{"n_layer": 26, "n_kv_head": 5, "vocab_size": 32768, "norm": "rmsnorm", "norm_place": "peri", "positions": "rope", "rope_base": 10000.0, "qk_norm": false, "attn_scale": 0.125, "bias": "none", "parallel_block": false, "init": "normal", "schedule": "wsd", "dataset": "wikipedia_en"}
MLP neurons of a small language model. Each row is named by its layer, matrix (up: input weights; down: output weights) and neuron, and shows model dimensions 48-303. Each number is 128 + 24 x the weight over its row's rms, rounded and kept within 0 to 255. Numbers have three digits each.
After each neuron's rows, "fires after" lists the tokens most often just before its 100 highest values on Wikipedia text that the model never trained on.

L6.up77:162161130098128119146102150130145119115105163121129168098122091133173138138139084124106163118131146134113109141079146132093149145106130106139109142161150162146125145132138136100118126156139141109123140153116098094115121131098168197144082101121124109130173131123123125084161138106105120104155105130192157118129139106130139112163165157132137149117117130159088087177111108127136141128162132161099150157116150148131155175104145089123125148116128110146133106160136159106143109161140096095137139114127124131095148149143137111151145159101118108147164119122140165062183174120097075176111137175112151134128138088146116121154131125142136115112126137122124130145108150146152128141182121123139124103113104108143165092162105123096127117158107127117093113109123079095113117136114145
L6.down77:087135142132157122112129150099103124120111093134088123135089105141114098113112182157162114111122120114121128160099143119104138137148108114141095102138107139108143125102127078174145124135101098117101091152129139150136085104152105146119134116108153127128162144132099095084149141116124175175145162109116102148144136132149113064138117112137129094141130144121139131115135116123152144138137113098180137126116108118134103182153113145124107112197109144135103171121140113148088162124095113132121135149141108121131172172105159140137149075130127137105091143111109122116134085148144161098099180106119111107130183157131182190169165174081166100160123095127077159127172110140101137147151156113108132123077149143136141145088112155141139135151102171146113132131162134153122121120123131
fires after: " |", " Submission", "-", "m"

L17.up1224:107165142109161112082123118098148176116134129126153161142093144160109115161119119162144137164089127160171118115152120120143115105162137112112144123107146124138128166124154108121093125076109117145131144081134136138106106162109128136131100111149125173144105197166091138137108159159119125098131171122111132111163125109112120160142141152157116140162135111106088132125106154184156152094133087132166168169149160118130063160105129174117108125118082143097157118103123099154131121160056148132120144111159138103142131114107145133131106128116134097090178121124147128128145136152152116159110157129124142143139153106104118130111118145141173149096099141130173123156109121164088113097121128130113132124114152074103136103104116172083146166169120110155101148123149118127158137125119134
L17.down1224:139121106119112089113154145130116104097108077141131140132144095133142118126065140164124143107138171126099140117098100136139152139103152158156121085165141149070139109158128166126142076128155113106121145141121175146158070172101116140117096117089071129125174115077127149153143115110120126109147107099147130118171138136187138094140147119104160142138100138109133118147142129156104124145180163148104142089141122106152146151117115149140103134138091094088134160103146162135127063129166119149184117130106110096122171101130125096111154130117165106093147127149128143110156103160151090113104168106179102099156118096108120128115182130150131160109135149169126137142139164106079127122152144136105152132107103145116124146154124114159168127137146133112125116176131158106122129126107143
fires after: " |", "\n       ", "fr", " ^{(", " /"

L18.up330:091155116146142145114118170143125179121108141124153146133107178116135148185122161152134113141142119118151132128100163149103174121125087102163083144111121105138127144111119109153144154091157157131122141123117112175087127153157116137140162128088091199125149115119120124118153103126126116110113119147135166144091125165155071105154131114133130128132151139114135137123106104105142146157182124141111111126109151149182189111120122109149143127118133094114149080140127164118115098109135120168112159089147133099147093159115137103110177138071130159151139129105123128132099132132104100122154114117108139145129111104117121140145143082091139100130104141158115131151146139119141164174083141165158142135147137151116102183108108120145133153092141152121117141141093098111162145106130090
L18.down330:187087116109125119158139163146126116154138167148106145085132142125106123143144112114128121107165144135120144162125123067161072114104075158105101145101145110137140128110149120102095150115133106117134141155091117140160119131111111116123107106133110164130091103169119110134136162125100108133118141123118124133146131145132103080159174116115145133087153093157115102135087121140103111113108150110095105116104134136149167127127139152139100124103087123175123118146111159177111176142111116130135103109140118140134116138145119174153085110141137115124099150098113132081138174140165139173072130157120125100187089121146133104092126143133102171104140134128144141119150177137127147112185110154125156157142123129101150111117125113122138131158161097180119084153113144134090177115141121
fires after: " |", " the", "-"

L6.up1473:103153064156128126154105144172121122097152082108133101110145133151130120150134103098162137126127128094116120123106138128128127126136087099169126092147144119195123077096110128109138129159096146067120123150139123090145125113094125111145112146154157111131144113129089113112116110101089107135159130119105119118124117177108152136136140150161119124114137112117127100110120092150088164139071143108168108131126114148146123148166118127108113160124134107110118163099165122133069152175164130151109124093118114143133118191103180117170154084131105093120147173092084107146143162161088161145145127172098132126098130103146093104144142140130128130142108169152107096092142138151117150168093130128158139138119067125146136107139129090122146140161089150104123118105137139141151098117130114
L6.down1473:130134150119145083125087123110165124079162132122122162135090131094112112120099120177141120148149215169125135115100110107141123122104159119108109160185158117140135135134172096110120113152140114153115168118110131091075121132137108095106083088140081126121161173139117155121104124146129136146099093108158156094104156100148125112143137092101116139110147113116076152155124144127126095100122149127146119104134141125094142115126150116145136100114090161125154144114139146104123135099106125123101159144121130109119108126114114167123107161112137172118101120135164091107114128115132118142125109106129148170105160110119135158161079139144149100169162159154137125147139103119149138118137098104117186126115169106142098157159094121115114150144116117169104130124135105099114101120117190
fires after: " |", "|", "\n", "-"

L6.up1295:110118183156095127147106143137164160136129099133157130182098148133109107133140133122112133095092069129149096101145147108117098150124133095100131122091120167119110108155153115118111137154105126121101162159150109072125131130101112158141110146120115170136094098092117093129137127111148164155109134106135122134098118140108114150165130149146142145106123131134156104121101134100150145126157119109141098109119123118109100152156121137102094181123113123095099115137146135140116114128116104159106119109099121151145130133181121095143121137158113125134135151101109141108077150139175117148091173107136125117171107127121130080129140109147153136147074129123090126130125094146141127178099116139156159121127143108168098116134152132150120099103143145102136128151147141127139084090114150
L6.down1295:117137111126134124174131142124143125166131186085127143104142073109151135140137144117115137146149141141117170179093095195095172120111094099122094131151117112116136114109125137121131143111145114171158124133088143166131127112171153110137154123133116145092102118167157126159116165170120110134147133144100133136082145119144155121110138107122152134126143101133136144141108143130099121137131156119125160128151149113130145112153089115123141117127121139165102148149112126134133136117152126054137128180126193119096105140120121165148148161130116143140146098107133131089147125148112118092139085140151118162150152114128125122132097103109119149142142100155137142177117172126100151093112133157157118094216113135105133094110115111095102139142103148169069106121112117174135148189129149
fires after: " |", " and", "-", "a,"

L6.up161:119082139164119073074116125184156122171138118122107167102104132150107115130096160155090137129120138148158127131144135172142108166120100144121161046160146098079169115108178155171141104138108123086123119133152160084156121129137102150104121151107098142094138165111120095128162130125096145173148091113141111147131141156164132127111092160100121148091129153130094146149107146083180179134144107114112127157117114121100142159137124159109139131128123127101124146128170084089128151113101107105140191116126142137115114144113091131118107117098110134111131106168141108110086116108122125128104159134135130156153132117142093146135151120152176125094105126137083161158150120139128143146078100104141131101134117152142134156102123136141097124141117104139067116123130136113127163140136138
L6.down161:110129138106148121115167159103111139133165117117149085134118177145160175119159145140112130144138120112095128096135121122104080134095137107133140124101116138137093134109096163122139148134144128135127160134112136115085118149097138076148127142128089156166107141137168122125077167156139086108133146140142140138116111165153118172139107132131133101117141148071148124160139084203089129113148145142121106125142112123146119136117122080141162140145154137131122139117110161137106137138121122139130155144141116102133135141067159210132108145131168132164081119147113141150165072164110122142125126123137103098099123113118122159119120113144029106132158120100172160161136149156100087126126138161121157194120171123101120130129150126101086090138123129142138151134117130081140089120142131
fires after: " |", "|", " 3", " 2"

L6.up1540:107086123111167136145121122132136131154098164105155130133134124138128108121102117138147117112131120167158124125080132115115087141161116125102145121150169098112087161106099157119123151151126104053134110124111137122100117145132088157180134120150085137117114116159115110140070150126107150084132132093139116161147154126112117117112138136101136119107112088131116178117125096158122122100099155145146122157109130111173097163110139107137148145116118113105090146157071101132148155106142123141130110132114151113157142101101119092183149117155179181121128147132138145085106118182154111150126145104096113089155155114156089123132104139096173122127140152159140161121107144161115152123130123145151092129135160162103106145116149177147135089128139108146105108169123138096144146154158094
L6.down1540:147179115173110127126133099130094116111158149130146131147126116129149146130117105083133149121128095102116167151130154153098150135123107152150121153118092155108132137187137136136120080140168091155146117126136100143146138167097143097089080143093167113113160103137145190084131136142111116191154159134110155177095160105175095110147123123128124130157192123095164084133107160105119139141150127163135154117161155111090100120116148143107145129140139125147149103126157127086133122144169126139088154158133114100127131149148099115119130123126094130143111099127126130135139129081162123111159131181147105136064124154133179126146143140141119103124165114146130146115138131122172103115127111167099158092086083107106105140103099073144157125148132136143150112135110096129144089144083141
fires after: " 1", " the", "The", " 8", " 7"

L18.up449:167143143109140122131091115102135145084106115097155144102105123097137151123132114133159140105193120176175109161148123142123091093112127089131153153153105108134116140110125159111155132139102088169137121127159161115117124099079148164108139145102124133155147126165100121150110095133117154142128098121123115112177104099112144189109111132133106136133089138109118142144113105136123126159151115071133146103152156141137138164067102116142115136133139128126115166104107102114130156097126092098117148092136081143135118102120116119113134120159106109095103143125144127139081104111140121140185124083139063142133119148113110174146113086131123076174151132107130177163088142108133140095148141121089106129132093090141120120134129108107109130204154108143100152157105116145149070159163116
L18.down449:142145170127169108155193138156106129110140139158131123155114156126156127166104182138112116160128134133132145126072140160100145186155172127076115080137194126149123113108158129124089125114134153120129126143157089115176122148172141155118139101167141124155171115105151156125187138121122104145146125118106138151138158131158137119123158156123118113159131134135129137130163115173112098158135149169107143130176169142151116120133173125152133104168146100164149095128171140151155113099092154126101119122137136134134162138147143089116129120131158133093154111098129129106157131073123137122083144112086139145120149153141116100126100140191152153129113144131143122110151130177147140134087104149157133141163118121114130188127140116106109148101164153120129136108176157156107155143176175
fires after: " |", " the", " The", " Television"

L17.up164:167123174145160117164136103115137095074114113139092069107095129102132098094126160153091144142131113125129160138098151146130117096136084130110113109117168133187113125113167124141147152072112071137100136111146169122162136139091158085159137121116118150145130107117119147128123111132050137112116103091166121140132132112140115148119118159161147146114150105141083172144113101109138179165119160136106166159090151125141127153098110119155143128124114143100100102117115082141112116105090121128134155096133123136112086138119155165135139119102153153138102144135083115149114092123148117111125138156160115112134116139112125152111125132159164106087132112142125140174119100137131103129154116094111122135154088125073145112168152118117134162173143111102080140107121137108129151134155094
L17.down164:121110118132099109155142151083140152144168169119140185126144139133146141113177111129100141107111128141120177150104180140109129127092125141172156127125115147106139095150135106093133150141147103126149126090097165138133127117122112125174125125161114140127163153121141134147152137089130129107139097145124112126108140142142128133087127136099104134136109124134133149141092176143147152093120133118154104160126083150151149125095130127144156140119102129105103114124147141119138143146109090096131147150128150130151092144172100121110132129155094155158125146142110110093170093104107182107125146109097125125077105103154120123170119151133137104158068078160115119096173120138133156124149100074150115083089121084138142133124127104132118106139128109148108104153145067113076102157112172
fires after: " the", " on", " |", " a"

L6.up1296:138134126119122115108159140115182117162062105146144140149162141123109114076114137118131140139119139124158118130083153143145117108143141095114115104129124104138147080125132094112139115125130151116078116119113169115107145109087152171132132154091109116143129105121132080096107157140134113083132107139129123138161151083148143101172124146153095118077114124117113136139086148127116103123138126158145148115134158126174142166119143118093181142127092166104193142131104174146135136122113131138120176128146135129112133115086157142128128114120145137148083115144138104135104108078108137125161140143123120110148107170109124107113091156145127110129134135117124165144130088150127161113094127104130148190140202134134119120103125141086119129130137163134123122123079169094149128153156123
L6.down1296:146096114092096137136127146118074177108142105123165120141135114135083098132142113129119131141130125131139109109141151127145133136123145154151122140148143153125106171148129148116111116107147116158112119110115116101123129098173124094065144124146123086110185144085172107123143116138094126157139124153122114168107119136110093121094136101063096129102131157105113129108150092126143099118117106139099135131156116126139120112131106130115063120114156113131115153112169111130154141111121140199139102115095142176104112108160146125153158105104101111126150115131148113112147155137179144136084135120121080134127105088123143167100134104096113134116133127115108147140163150118128162137109126149123133087177114117137142067155106125150118116159140132116145130122152109142135106079095189
fires after: " the", " The", " |", "The"

L6.up1451:116125160124160130170175151179155165121160084158105088112157132157143129143132113101130115146140136144124118137104091141136168118147125069125120154144161077097118121137132134120133157077122108124138121103114135153120114132148124124167128155132134132117156132148131068112102137133095126141144171139165092109165121114135137147153136148100102150171117109155142100141120130143090132128122148134125181087161145120118123146139155115173130148097132137096116124120127095148158138157122127138143174137159110157169103168136172112134112163159108143126113100137168117130129147131118168136114117160079144102166079138120117086174156090140141145169105154170124082108103153111110131133119110087121090104097121142137130086102108101103105104156116125073138130121099145087144093088092112
L6.down1451:122126110091111124057108124090100112097145156133141118150138088146121151127161150133141139165147104106123142141110123153109145144089149171140099091133113122133144120138121168162179126095133151132144158129148105087141166122113119167140102122128141143147087089136143102087133118127117123124107123130122128126073131133116170141080110093122161135102124163116103138141146145131170117120109119186109119127117131126104158123154072113142111166113172116114168139151145153137125111171127122141092117080094122139142103113160147182155126123077097137095135151119138133116127083107134143101158150101145144132140123142119156097065088102174086148155139103117117098140173134136200141162099129120114136165120116149134107138105149170126121085102116151134116115115129163093125164132159135
fires after: " |", " the"

L6.up1291:121126102143116126089148169131107131137081183135153113151100104142136187150106158140126059115092134175162129139205147144154108147161136151110085109134111101147136130114148092147133114168144157138104144141105127127142111124144125095109093123111120116145133129105100122120135128119110154154133080126137110147129122128080137101110134139118137140127110136155139122126151108132124129142170169141105103129141115131127107120099114101065096125142118151107099096110152148108117104151171190142088151121140134147178160122099055091096130129117130088138146155108171192090125170138080109144154141105124117059147089155167126191122133144127120107127160122134149103154132115111103135122118105130131104143123142096119121105101135137110136138177143158141106111133089142105174159124143087
L6.down1291:151121113118139140175088078098143094097179088118111146107189147120110127092152085152128143124110140160079153124127145115111117092081132119133108110096141119077135123103115127108141114108115109104128073163162085127131131140144099135179124144164134150165189146171155106157085085134137138114135144102147152138129127132134122105115157142108122128150076139142143142116142120131158116154124074096087136105140138153107143157132166127151136106142125142139127129150119101104100164124149123134148140134144157097115119116077155168098123117144103150131127092130116132176133109143154135145091121109100112141158140113079108162153109112143124138097148113127123132141133113137145123075162157150111144100112152146090139147164109129101120114134111082169105143079158142150117149098094111
fires after: "|", "-", " |", "\n", "=="

L6.up227:128113149139160124108097162162168112121114139118150140136106079145090146120073108130118088146130099163144125133081101106138145125083108109147154156139164145120107112156134115163096096106144111134176155165154136127098145153137107132129116171140135135128142120134167113132123163119115113127110117101098082108135147135111165095119113161140123140146138095141153134124127112104081144142122132164123083137118137157132169105117111142093128120158138167157137082120178144123135121131136128165175128164107122154106127132174161118127139134084127121170090128133179116112073138112098156135154142149121146143077087132096133126082140135168131127162149145104082138137167124126090167139190149109138118168136094107111134095102132141146147142127128142146151142102094103173132106162167137
L6.down227:134141152154093112133130136113103168143121125117133133158124128101156107137149153129150166116100133099156153111164146135152123130209149123100062147097142156148091082145117141130115154110147152072155110130110103113133122109092161150142118106149155084123094126132104109117138086125107149077154155144114155124137095120126113112089139127109123108101125136134142107140131170140123097146087124116110151151171102147104119139165115155145089130106130096134102136145149073120092122145115124104120120176132117137131127127098135131166112157155157124083173114174102111134121099138137071125134107152142140110134109134138133122143168126082132118120094114134116162092094138148152111088121115140145128120153181144108121122155132156142149113107154114157139140135157145114156138114124107
fires after: " the", " of", " The", " |", " New"

L17.up727:133140109126133142109146125096078121141132114090115129122094107117074128101134113177172102143118153126105156154130149119178107134134114152168153115134132176072142131158141150142125128110137113105165112127143138129164136113138059127121121143121083124172138079140127109162103160123123083180142124118142166135119141129121066106122136066148140154161130159134059157173118150147139078144125131174085172138157142131170134106085097166111093126132122152121137152152095096150122121165128129132130142117160121126120101118147170168126155142141100165109132097156156101105108143124107131090133111118109098139140137143141126121119104146097119103145133134121097109155136186146089154104160127090104103153175135116092170118112117148119113132143116097119108121118135113077138114120176136
L17.down727:124165134178109054131139133106115123113122124151118133145114149143122162140150142109103125102160136142155161142103122136146179091149153130105128088142095129134174082141122087136131112150124131153137134164148116104139125159110150150129145141150145133127111139118143114144113132108159174095120167128124148128160083134167124139122162147148165100106155133137142159147123095127079090131156147124130137081127138149117127074151122130112159134121141110170130130128116087143083109111115123160186150104142081163101150168101094076143144097174102082129161171048123102081106112114126164136080126119118060103146146130122105093117135150158142147144134131118104125115128138124158103126109132109145113087142143157112091099167147118164071184134128099159185116121143143137115123122138102
fires after: " |", "a,", "-01", " Hart"

L17.up302:167129110141140081160102107125089115110100079130145091132113126134125126120147160130138098146109123134135111107120105116140143203166137086157124113140086117127103109101137138074143129139131143154159158127100189133149096152117076152124172142136099081123121116128167137169085158137132116124143144138109134139126133180152122132123110100184129139121164132130158156096122127124129158130098159145130146122131125118109100134109099106128143193107170103139098127162179139084133162131156146117153121151151135151177140152093107118161110106083150157154127156145135109108118107132117144111140131133134164118147086171148136110127181057104176144127170100111127120126105125124115120119188136146097152113111125107139121126122125107137143168117131142166149135166122136124150109115146105
L17.down302:132106157126127123144127084125157116111129152129138147124113136118130158083170152123139140072119116120086123150178144129145139126136150177121095111139129122130154127134128140123129078122106127161137088136135085129110095133084182113140125116105124159138145075086119139149124113099207116157142121133151105160126123114119132162157158137096111164132156119133078148135115122124108122107135137100121130144165077120087146121117117107127149140131098091127141134083115114143128132151096135146137152128124129087124157129152118129111129161133125137094163109170116182164119109120132130127137152127133137146112094107113117161138134167089094128144111127129098131148181078161113136142124110121150058110150130112123134131159126133167114101087126112105154131165150171131152145129144138
fires after: " the"

L6.up1166:182135124131151125155124085135156072095152147143161134153126168119070117145105170119116094127166142162154116091126122127125119098156134164141088104134165106145121134113121152100082088097144160107150117122102139154114147140114114148133143113134115091107150094138135128166128136165141122085171117085102124092129137117184163111090127137154144113129190116115165151081136088127159162151123121125172112086124109159137100112117118131120145136099148130132133122130148121139127168150085133111133151157117087152137132141121138109119118141102167110133133147114111118082098142111122152120101163119132122125130141108119128132120144128104108101099067106085086151148152144115141159177186146118118133156120152104108117116073104120118115131135140134132111081151096131121152142129098161
L6.down1166:128160179154125069134159142165134134197112135111114131135150107157151142080093114157104131108115081126150125137160131108111100091119121121127131168124148149123129128124157129130159139155151120125149115123150121137124122139103177069126154125074129107154123128137148140103143132105114077170129094174165159131166105098090103150117107117151137174125088121190128149093098159150131131108127135170126120118158183109104149112142110098124089172107134085082112140104172110106180089162145161112133152128124152135101164142072137116121132133123145123105125131117121155190118110133099135102172148111121152158125139148153142136170164130141088135113120105128135155106135165164126123134138125156151145117152101130128105138161164176132160170152109096138114112115110114107146132125137088
fires after: " the", " The"

L17.up386:115157127133118145104160162143128107134137128114147117116115088147154141090152133070147138154112136118116059129108108159120144192151139140116153117185162136103122147197125115137057124115114135150102140124107147089156131093105120121145108173126101067144110122127158099121210118148141120092091110123191206164141128101149133155123143098145066140134120148126172095141129111159112134143119130126148152128144162111121128136152150162084134144097116119156125131119139133102160117084172127107100137144093088125120169095119136116118142141107125125156114118140156124168157146131101092140133126115106097139126112123136129148128129125145139152156102135151125132092128109149158138114109116092102110118139137088121129179119150186127173165141104115146090155161114122121099121126154134
L17.down386:161109160179134134158129102089120101106121178139095139105113129124127176165119111168125121161124105154058140149084124135153107131113121122120116134096140136140158164082150119090062153102098147134119139158116144131137124139149099121140172125102155128057139118117109111115086103158127129165100145105077116150078101154127110145116138127145119124102150167156073170135102161084140129171121115130161107140098143141077144124149120129105143118169143148124091126144144137121104129108127142109113114150143123136148112167149101108112123116143149129114094166114110119104119123085124160145155125147117182115108107110134089141116146122138150086136143120117136138143135141104133131123128059149128130070123093162108090132154109127175084148143069108113134120126137170165130105109119141
fires after: " |", "|"

L6.up175:113140140136102114151171087111093112103127099124127183140111136109140126150118100150140113160153137155118112167155098098151117126121201180114169115104151101154168137148103126167120126099130118107155117093111147141156142122117122121099108133140101111120149143141109146116108146177113126120148084122195115146110122163172116115140137136130136112134155166073142111110156120126082137128113070213109105162122147133109163112120136111143107134125143127133122143114125134176150139128138094126111124111146136111102115150122110092098158124136104131151147114129142173132109053115137110124100126133156169111153099124077139127136109134103154135087164109125121129117131126118080091139107139097157095167119143128099147094118127127125149144118139145111102129143151086085166170112092162
L6.down175:145130141153149141108099120166131163126138129127152141130178137126132118079116135171093090114122153102105157141114130138119110089142122110140100142110133131083136111121124119129155136120129133178072140121154125124143121120167109126107137134157132137085150133133135140137167144102107126132149158116132139137119150110102137108096129122099147127129117119185095131130147114120123105096150136107132098061158126147129101133132101129133127135121117105134173115089128165071084108108152144121159088094111144155125143094124108138155121126180168134098134117138105110111123218148114084123093154102116114141116133112151106090119100130129128145148102120095117147122124122158174108135159137138097130114107090153143078121134120167120131109078105102113187174102080172164098113133163093
fires after: " |"

L6.up1037:138086131120122136108154136172137110174142153113143127090179153129116104110099144174146112139121082198125079129132152141159122049153119112125155120125097091098129133039169128104104085143139125109117134131096146095071106138128117077109137153131119154127135127131155104146127112120142108121105114094095139124134155107129125143111101133122096148139131131153129118119115109133122133131122078065143129139127157133089092127132135130138112104130125096175130116089127127090127156100190111155091187121114125116105128057134149129130150092156097113130135130157126146148107133128164107135140123113127104117090171110102147102142113099116128113160106160096124128153131137083106146131136058109111117099134179102132142112053121120137114109090120124114137121154101106164082130108118106
L6.down1037:138134124148115099147115104117115122117108117137083152098101123104138119131120149093106135115164148092133114100151138125130105144107136095148150114138136124158111181161140118119148136145135146140128110128126124105182118113146130148170139126159151076159157094139137129145164120164122170181163151147115128149118141103149106145112161138114142103158109119132093123120151104119130089111170116133123148130119087133152121127143150082134072129120109125104116112115126149142143122114101138071143151148123115115175178139141111118146159145058124131145145159100137081138120099117170134113091164113134132122108124092124128126154133125149182118083122136152123110157144128096137149131138166180137146147112136126118128142144082109155084182165144157156164103141162167139140080145125167
fires after: " the", " The", "The", " a", " an"

L17.up1429:141129106136109158151169097135117138145138101107141132109128126180134170146161077150145117146111122164101134023120124118155154161112171134148130151131134118166139182118107108083160097120139137090148153109095118137188106100119102158119137145130134147136127102120137131104132127100094112089129106137145170115089161134123134090149152077128127152136166139131107139092166139149135110126126125174187131145133169138179107155122090087100132150130103110119105112121086099108139135164141091168119108135101121118133135140174145178130146154161115126136137136125125160113112119108177183144144112128109137102114113111130125163128122132137127144144109104163111170111147106143107099150134150102071177130113126138145150136111155146115169074162146177131100126085138128101096112126130108
L17.down1429:100115120092094094133151156091141142141178121135123122102136104097133137148110084135173124077136144129124113113123153125178128164111147130136140154144108096142096119099118097113119125151110140133159122133125122104122107125064101072122136115143142124163159144168116180174175124145100088122104127111132114110094124134082133127128097118146133159119130093153096109089133085124113126130147156107101147104141138129113153145117124092131101148114136081109144103139144098143115115137108143146123079086130115093099140104173157148140138103149074127141113111135159127179158124173136139149114131133124165124151110122157140148099136135152071151134085133107117129146165114159090111126155133081079157160116144097127111103146153116120138186103107110118178132164133113117104124122142126
fires after: " |", " ", " –"

L17.up756:168101131134143112141153134148193119133106089093093122169137122129152184132114128119130120123165144151159129161146108122146164142096096130169090145128094173158130116139073168129127138133122155088145107123150118122149091127131155112159083057138118095182146128152109117100138142116102097104117145110136112131111139128177117115151101152130112120109156123111150063119103138127126161102111138161114080092164157119120149144100090095103137097094081087144128147161172111113130158129095123130139108137175136142105117133128149098129103136128139097149146160082092151129125119087118160107167144062112144096130097152161112116111116164134132159140144157127106136126132155157128127114144141108088148140108101121156119121100147138097152126110093145126134142129148077131114106113134118
L17.down756:119118089139132127053102084134106123136106096091162116124187101126126123160137150111103147123073121092137187113144105115142086160113145124101122155171088097115133082140114139088124124128153144116118105128148130115126153137128136138145082159178081139116135124151142128158121127141119109152137149113165104163153136120140113092106124102130094165180127127138147155140107169102146162129098151127099152117088154144171139176097103109091112141122180101113109136123126126138118128142149124095148151141150154139110100160138119142104131133129117170128070130147134130178115116147106116147161123127148154181144122155136111107097154114140120159130141157126135118124147150105169120122161122120135110153126111111109171136154163077134187135108114139105162115123141155140100140150120120
fires after: " |"

L6.up1092:110152136113128114180180105160167114110101148132122095133125137141167131127109105122144148119142155119122119096118105110180114166154103105113089139168129135144142118092151117112126120142129106140122120145118053140111137130145168117129150123148123087101164194111143116137137123155110124130117156105128085084144151144152100111105168075140107120143131084119126118159136138122106134151144098167126139142116092184124122085133097082122156136143135095110166124122123124148140126141098145144112117106145132147139089119076095124120078127128100084124091111138155124107097104101134145125141154148146128145182190095134091130135110091080086111133133085106109129129154138119115152077133099148118152126107114208147122088112106103093173107110139135153123125113103160117127154138080141
L6.down1092:140090117123092130085142132130117155115145113105078170073081119140115085134113114108080146138127159116155159173155142144109179154107129188113123131102134118143116152124142156122152122165116143170124155164145142131158155145131063106170154104118151129112133118106139135129143117112113162121131110134166156115117130110134133178128148178167141138120127138141165129123132122169108104116089115148095173081153141112130131169121134127149138134141121117095114151133135151122132089142112178108108139127177097109112107145168136118109142132153143153129117156139150143134144132173103126110126126109129099100094123124147145150099104157124117125106150156122106159117127103116181101113130113112111129110134130072139141130162147135104126118106103112105102162158152119114132126148134171
fires after: " |", " the", "\n ", " Submission"

L6.up629:141122128131115110107140134116190108150100133132173113130144143134110098134081112101126099085132085169169125102117168104079142093106087133115083100172112120130135119142142118068112157147130090129114142179129184093119105127137113130153107137168087120114157088167149120177127131130125076153096169058083120128136136134158116096092141116122114135157109130184095096110130177112148159122161117120143129129125118153113119124102153090124161131152142141142154109130139114152139162113124092124174160128127126155129138093151100142151137106133143116099101105150141153159106086129132142138173136099095092105089130130116149109155111093113120106131138128119092115182115136112128180128071094107105113147112167109109116164091126117129147160140103114133131167139144102126101113160157128
L6.down629:158134128144136119110141148126129166142170115134178132137079139127160106144098156143085150133140137085149085117159141164120086084120126138152127129096144120132113154113114142097155112094111119153147153100122082137147116135102109141117161115112085112148140101124148137151148119136126167124133141161132119142117132089136129144098117141128132144155136145108127137170135105147145082137143128118149151138139131148117109156112089153117102122148119111113134133112150132098146094148161106102122146116104119121173188149115155076151148128120125129141110151109182080092152112168198150117154162092142146134090163125075098124130117123147106123092118106155139186108096146131176169107184142183090134109127096135124126088154109116114089104173148168169119120152115153164159098176112116
fires after: " the", " The", " this", "The"

L18.up569:115157120138108110165136112125163147130145167160138129073126156169125144102126122159132125166115117130141162169149136159120184113099073113110104155153110122154104146143104134159152166124151156138162091141125089104133146136093159114146104125115163109109119104120114123097141138089110131117112138104080164126159140100159116133169067134114157143154127127085110137116121119131149100127119105108093110113159172190116092162102164121124167133146126098108135087146094135130095148144121129099139108140144102183128144132147131142173136130120136087134141126135152149092089096113090097161123111082165125115098123108115104124104147135084124114123161109077134113134120112094168149118117134111090122155127118120103116122162123148092143137138106110136167052175112121126131125106155160
L18.down569:089142129123114173126133169135144127179145207146144090150147133138126117113167139135153156131119088132154167111117130111125121118137128129098161176117145113126165115120113099127108118137103113136136114115133136099087130103119110141131086098142101154121133090155117150105097157185130142136157093161125135095124125106103149113115137150113164143089141134146100157128119104178153099116134158143115130085104145130119140144152135169161139138108173142136125134111113102128143132140168154147126138094095154134130170098176121091121092135090151104112155123120122142127143154150115077131138131147103136124123148073124165115131162110089113195114083106144136118127106126147143138163158147132148051097111142102135160143174100098113119128120125176137158119130106108125121104139136150
fires after: " |", "|", " and", " not", " 6"

L17.up187:153118138140098131081134164150141100131131157113094148120122175146089118085109113115126126138152130133182117132154100156146167140113078092156132133126134126114129126130120133141132142152100143125130116075115171120137109142109116136144153161122145138146144101130135144109108147131096118138101118102144177080141129100130130092108158143088077130161148165113151136100086153133117120094103166130084134142129167142139068126113135126125129131132136096118120122086112103144128095107149152116118124126100161162112091106103139126174133149118092140119131140116140106145089111116153151095146143115103122127168107126112150181138143146138131126139107152136128123139154112168139164141105123102127072106080101098134134102131097155097087076176121127137114163143104102109176103154171145
L17.down187:171145095126100151141118070120113122132113130154139144133169084136155152126180093154137083139088159152101146126130121117102107143134140125105117145114120124126137076155107129179111124141136108117104107114140098123117139127146120138128088185146093150091145130113103148137098096180114129130116123163111146151093110097094122146146136129139162156092136098084081095125121101155182101171179107147136107112148120152140119098101157175097155131080105127135108121144113138165125169144123133123110115081119144171147155125122102136102157117117121123100085089145089132161168126144116120103113168143146147105126137102132116113110127109190159129121176136139097128144146132154131105086121129113096155146157138164134164114129158094137115149125099088163162130143092119114111144126116130
fires after: " |", "|", " 4;", " 8", " 1;", " 5;"